Part of a small language model's weights: MLP 2560 tanh GELU, biases.
MLP neurons of a small language model. Each row is named by its layer, matrix (up: input weights) and neuron, and shows model dimensions 224-319. Each number is 128 + 24 x the weight over its row's rms, rounded and kept within 0 to 255.
After each neuron's rows, "fires after" lists the tokens most often just before its 100 highest values on Wikipedia text that the model never trained on.

L4.up1610 [119 122 148 167  99 161 135 123 146 130 152  69 116 103 136 128 127 169 193 144 185 121 103 133 140  94 167 128 133 126 115 104 154 153 137 107 131 133  74 106 112 121 128 138 164 132 140 193 101 102 133 119 133 135  80 134  91 128 140 112 134  87 143 112 141 160 142 123 159 128  91 130  92 127 147 120 149 152 106 174 107 136 141 173 144 125 123 141 113 128 142 120  96 109  86 202]
fires after: "| ", ": ", "–", "om", "(", "-"

L4.up577 [ 93 121 131 116 150 143 139 170 127  92  83 112 137 120 107 150 130  64 113 138 100 125 152 136 145  98 126 148 157 156  74 127 128 123 100 121 149 131 118 103 109 159 128 137  95 127 117 130  98 112 126 112 124  93 182  91 155 110 189 152 169 136  87 130 108 150 156 119 104 118 184 160 114 124  95 132 123 138 109  82 101 110 105 106 114 128 136 174 143 141 123 140 178 119 147 176]
fires after: ": ", "(", "-", "| "

L4.up1868 [125 105 173 123 181 145  95 140 113 106  80  76 167 118 142 126 115 160 158 128 140 175  96 150 134 104 119 151 140  65  88 134  68 133 162 117 110 118 125 109 140 133 113  97 126 107 124 150 102 107 101 104 114  82 144 140 160 151 188 157  96 150 121 191 135 158 101 133 131 104 135 124  98 169 114 128 135 127  99 148 137 141 151 122 148 133 111 120 110 124 127 131 118 143 116 173]
fires after: "| ", "0 ", "1 ", "-"

L4.up50 [101 134 159  93 115 133 130 152 161  78 125 131 174 112 112 137 144 112 139 152 161 159 138  81 138 132 138 162 141 122 139 124 179  67 148 144 136 124 113 142 120  98 112 147 121  86 115 136 181 136 165 137 130 165 129 106  90 167  99 129 108 133 109 127 119 113 183 100 164  91 112 115 144 116 118 110 107 110 167 166 117 107 114 120 133  76 127  95 143 106 101 132 148 108 125 141]
fires after: "the ", "The ", "a ", "–", "Z"

L4.up332 [143 105 134  79 148  99 126 146 100 142 133 115  94 140 118 136 139 112  98 106  93 114  60 106 107 102  92 133 125 117 151 113  98 103 151 102 144 142 109 107 129 167 170 129 114 113 146 110 146 137 100 116 132 126  99 148 154 110 118 143 142 148 122 121 157  77 119 109  99 153 124 162 118 116 126 166  94 143 137 109 113 126 165  72 158 113  96 122 101 117  93 134  85 104 123  94]
fires after: " ", ". ", "1 ", "0 ", ") ", "it "

L4.up180 [146 111 139 154 131 109  92 112 136 119 106 101 115 121 143 141 143 109 108 130  87 131 140 124  93 114  93 126 164 110 173 150 106 136 128 130 136 132 142 141 115 133 184 119 141 140 128 145 181 147 159 141 158 138 130 125 164  61 113 151 158 122 126  97 137 153 118 125 125 136 115 207  99 129  65 173 144 120 114 152 171 150 124 113  96 151 167 118 142 145  93 132  97  98 147 175]
fires after: "| ", "0 ", "the ", " ", "1 "

L4.up2278 [118 162 114 144 143 129  94 111  89 132 132 111 128 128 142 109 138 127 105 147 118 101 135  98 137 135 100 119 138  98 155  94 145 129 169 147 106 187 143 130 126 187 169 106 140 157 174 126 137 105 124 148 140 121 104 143 155  94 152  75 144 137 115  97 138  83 178 133 115 129  94 159 133 101 129 140  89 161 115 179 127 107 140 154 151 117  97 137 105 154 106 170 142 121 107 157]
fires after: "of ", "in ", "–", "and ", "to "

L4.up1555 [135 113 138 131 171 109 110 164 133 133 138 135 104 162  90 164  87 139 185 169  86 143 109 129 140  96  71 157 138 127 164 113 111 164 147 117 124 150 118 166  98 159 130 163 132 109 133 123 124 127 116 135 149 102 120 153  86 128 107  98 149 105 109 105  60 149 158 163 112  92 115 168 129 111 127 103 120 149  94 139  96 152 140 137 104 130 116 140 138 160 121 129 104  80  84 119]
fires after: "| ", "5", "— ", "1 "

L4.up2135 [125 128 118 165 146 134 119 102 155  85  71 123  95  92 111 129 107 141 148 117 107 106 105 111  99  82  97 159 129 127 111 167 118 143 129 171 174 138 124 110 136  92 119 140 170 109 172 125 148 135 157 115 150 145 128 126 132 123 129 110  85 112 150 134 138  67 206 117 125 137 140 141  75 118 170 125 151 122 141 156 112 120 153 155 106 127 134 111 144 159 126 149 106 132 115 151]
fires after: ".", "–", ",", "-"

L4.up2327 [101 113 115 134 107 138 111  58 120 117 101 139  85 171 159 158 130 161 145 129 138 128 182 137 141  84 123 117 161  90 114 100 150 157 143 114  94 102 154  95 104 155 116 114 160 129 124 129  92 137 128 111  96  88 114 160 118 123 136 118  79 131 148 142 195  99 137 140 124 115  98 141 137 153 123 108 141 164  89 176 112 168 131 136 106 130 105 100 118 133  86  99 152 100  97 103]
fires after: ".", "–", "| ", ",", "; ", "-"

L4.up806 [143 156 141 157 120 139 152 147 134 126  98 155 166 137 127 153 161 131 134 117 123 136 133 118 114 145 120 117 158 111 139 127 112 116  84 146 129 143  94 127 133 111  95 161  97 123 114  90 161 141 110 145 114 119 135 137 108  83 144  97  62  90 126 134 126 148 146  96 118 150  98 104 138  99 138 114 124  88 121 143 127 123  85 145 122 119 140  97 158 114 163 154 132 144 172 101]
fires after: "the ", "in ", "'", "(", "a "

L4.up555 [151 105 168 119 164 129 156 111 129 125 137 143  64  99 103 128 115 139 132 126 148 152 100 184 168 157 133 122  98 113 149  62  92 129  99 113  97 152 170 158 135 172 128  63 148 153 117 103 130 119 116 136 121 115 119 142 106 107 179 116 161 120 126 151 128 146  95 107  88 157 127 122  89 116  94 136 172 153 173  98 138  83 129 131 118 146 124 143 143 164 129 108 173 129 140  79]
fires after: "and ", ".", "2"

L4.up1298 [119 143 132 142 127 122  77 105 117 132 122  81 134 139  96 134 110 113 122  99 117 101 118  86 148 127  83  95 104 127 116 122 124 141 168 133 171 133 108 144 121 166 163 139  93 127 133 141 148 101 168  70 103 116  96 130 144 111 183 171 147 172  86  95  98 117 132 120 123 179 160 144 169 134 122 152 124 132  90 164 107 140 110 130 209 134 118  99 107  93 107 130 111 139 168 109]
fires after: ", ", "of ", "in ", "the ", "United "

L4.up1271 [139 137  93 143  96 133 138 122 161 147 148 107 153 138 105 179 124 135 129 117  66 141 157 136 143 116 140 149 111 108 110 143 141 108 121 156 174 143 124 154 111 114 107 132  97 137 141 132 140 113 131 126 104 152 104 166 120  79 163 123  97 137 172  87 156 133 126 136  96  77 139 126 144 128 124 189 130 162 143 118 121  98 170 114 146 137 129 148 104 126 191 139  87 112 131 113]
fires after: "| ", "2 ", "1 ", "0 ", "|"

L4.up133 [106  91 147 103 111  98 108 135 108 149 125  72 137 149  71 126 122 138 130 131 145 119 120  89 104 160 107 128 142 106 163 148 143 104 170 118 101 101  80 138 122  83 140 131 103  96 128 170 109  75 196  95 145 100 143  88  92 108 150 125 140 157 143 110 155 104  84  93 110 121  90 135 146 146 179 150 169 154  89 170  96 113 142 142 133 109 131 143 117 127 126 125 124 128  80  86]
fires after: "of ", "in ", "de ", "Ar", "at "

L4.up1668 [146 150 134 146  92 117 153 119 191 104  92 115 155 111 112 126 125 143 167 121 106 126  92 103 167 128 168 114  94 142 139 151 126 155  97 119 120 133 109 102 107 149 115 101 115 116 125  79 122 101 158 147 150 139 118 143 166 133 145  99 110 107 139 161 129 105 110 118  85 156 145 144 114 114 137 120 161 147 127 121  97 121  92  97 113 126 130 132 110 145 132 126 115 154 133 146]
fires after: "| ", ") ", "No"

L4.up575 [123  96 170  75 120 125 188 131 127 140 113  92 111 130 141 135 135 132 112 144 128 120  97  85 106 135 155 139 149  56 113 143 124 126 166 112 123 163 145 159 113 157 131 144 143 138  84 134 107 113 125 144 107 113  99 133 143 127 145 144 145 108  75 124 152 138 184 101 102  76 121 109 160 132 169 116 126 134 122 138 157 138 123 125  95 100 164  94 154 125  76 120 149  69 137 150]
fires after: "| ", "- ", ". ", "; ", "\n", ": "

L4.up1257 [145 137 195  93  77 136 108 102 147  85 101 159 128 103 124 135 144 131 134 123 153 161 140 151 164 125 153 130 120 114 149  86 130 116 133 120 135 137 116 107 124 156  81 105 113  65 125 147 137 127 162  93 138 147 114 147 143 139 142 129 160 134 106 121 125 104 112 125 131 111 124 155 140 129  81  98 128 101 180 178 114 157 142 163 146 117 127 103 147 127 144  67 158 102 117 117]
fires after: "(", "/ ", ": ", ".", "place ", " "

L4.up1355 [154 126 103 131 100 143 112 130 154 142  90 137  82 137 144 105 137 155 105 149 123 166  95 145 125 120 110  72 123 132 149 101 131 132 106 108  87 150 145 103 153 109 118  90 130 138 136 138 118 125 171 102 126 123  84 107 116 104 159 132 135 127 152 149 163 150 150 130 142  63 130 133 154 143 127 124 105 146 148 178 101 105 150 173 144 130 123 127 107 101 115 147 174 178 132 106]
fires after: "(", "ft ", ".", "5", "i", "^{"

L4.up1812 [103  85 127 151 130 126 140 154  88 154 127  87  87 121 133 179 178 132 145  97  85 157 168 103 114  66 129  95 121 144 116 173 159  97 159 165 146 145 181 143 127 122 111 120 135  99 150 138 113 126 105 117 159 169 120 152 133 118 135 141 148 157 133 128 141 134 169 113 109 140 130 150  89 104 107 112 160 108 110  76  88 145 107 165  92 172 148 158 131 137 101 148 139 124 134 135]
fires after: ",", "-", "\n", "."

L4.up1811 [131 129 144 156 119  88 102 134 166 110 135 118 121  82 151 142 113  86 149 141 106 162 151  97 180  98 149 103 137 117 162 138 132 142 136 140 135 113 116 123  71 131  64 149 136 146 125  96 146 112 159 125  98 153 131 112 150 107 104  95  86 110 112 132 179 128 148 141 115  98 104 145  89 127 105 121 146 149 138  99 128 108 163 150 149 114 110 156 110 141 119 111 159 102 104 138]
fires after: "0 ", "1 ", "— ", "- ", "0", "% "

L4.up2476 [111 165 101  92 140 107 152  91 126 113 135 115 151 118 153 123 151  89 129 104 154 112  78 115  99 111  88 127 178  82 101  69 139 124 181 135 121 168 131 152 147  98 104 107 171 124 113 157 135 147 108 119 155 138 158 148 119 114 116  83  69  80 127 143 134 178 155 121 106 145 172 103 151 136 154  72 152  98 129 138 129 121 151 107 135  97 176 124 133 118 127 104 170 170 132 116]
fires after: "| ", "No", "\n\n"

L4.up10 [138 136 116  92 138 124 130 127 171 123 105 124 197  53 126 156 151 128 166 117  90 171 125 161 108 126 146  94 132 111 164 195 120 115 127  99 112 121 126 125 137 106 104 115 136 118 146 133 120 171 124 111 128 131 152 143 129 104 148 126 108 121 128 142 148 148 155 109 217 105 128 160 133 126  90 130  95 170 133 121 127 138 116 161 172 143 114 106 104 112  91 136 128  83 125 122]
fires after: "| ", "1 ", "-", "0 ", "3 ", "–"

L4.up1464 [119 147 146 123 127 119 145 109 159 126 111 150 132  83 107 103 141 134 121 102 158 114 107 106 129 138 143 108 122 110 135 119 129 183 126 124 103 121 149 120 129 133 110 162 149 123  93 122 107 122 158 127 122  95 139 161 141 123 151 130 143 117 127 129 166 141 184 131 114 162 154 106 115 105 132 158 145  93 130  90 125 115 127 114 132 123 181 117 174 147 138 118 123 147 118 133]
fires after: "| ", "\n"

L4.up1621 [148 117 123 130 130 130  95 186 150 151 144 123 108  70 129 109 118 128 124 146 117 132  99 149  86 146 115 110 129 139 147 127 119 147  95 120  94 102 111 135 143 134 118 110 158 107 129 147 155 153 116 110 167 137 147 168 105 167 127 111 112 154 151 192 107 155 148 139 148 115 112 136 152 100 146 158 102 119  95  93 103 145 146 153  87 133 147 150 134 119 202  97 104 130 150 120]
fires after: "| ", "0 ", "1 "

L4.up1235 [147 150 133 123 171 127  93 100 128 131 134 173 126 105 147 174 126 141 138 157 145 109 116 112 159 140 108 138 114  93 131  83 119 123 137 105  46 147 133 125 197 203 148  99 151 101  95 132 105 156 125  77  99  96 133 180 134  41 138 172  82 135 135 149 159  97 107 147 133 120 121 135 151 124 111 157 166 145 116 113 134  99 152 138 143 157 101 127 189 137 123 110 151  97 146 123]
fires after: "\n", "\n\n", " "

L4.up24 [ 85 160 101 116 150 117 134 147 102 129 151 129 110 138  96 152  81 113 164 121 153 142 112 138 142  85 134  94 141 158 128 174 170 113 113 130 120 134 145 129 147 149 173 127 132 140 146 160 133 104 150 156 143 117 107 154 155 117 142  92 128 121  75 152 120 136 163 102  74 101 102 120 147  95 140  92 123 119 134 121 137 127 166 113 156 123 146 146 150 125  71 125 137 133 131 121]
fires after: "0 ", "1 ", "(", "there ", "7 ", "4 "

L4.up878 [121  84 121 152  96  96 123 148 138 144 145 161 102 138 140 191 102 134 103 107 155 159 124  93 126 123  96 107 152 133 133 141 129 114 116 133 114 105 150 179 115 114 115  92 131 125 117 126  98 121 154 108  79 155  99 148 124 135 139 122  97 122 122 148 150 138 175 133  99 118 103 112 124 143 136 159 117  87 117  86 108 136 168  84 144 108 105 184 148 183 125 139 108 151  96 103]
fires after: "| ", "0 ", "2 ", "Votes ", "1 "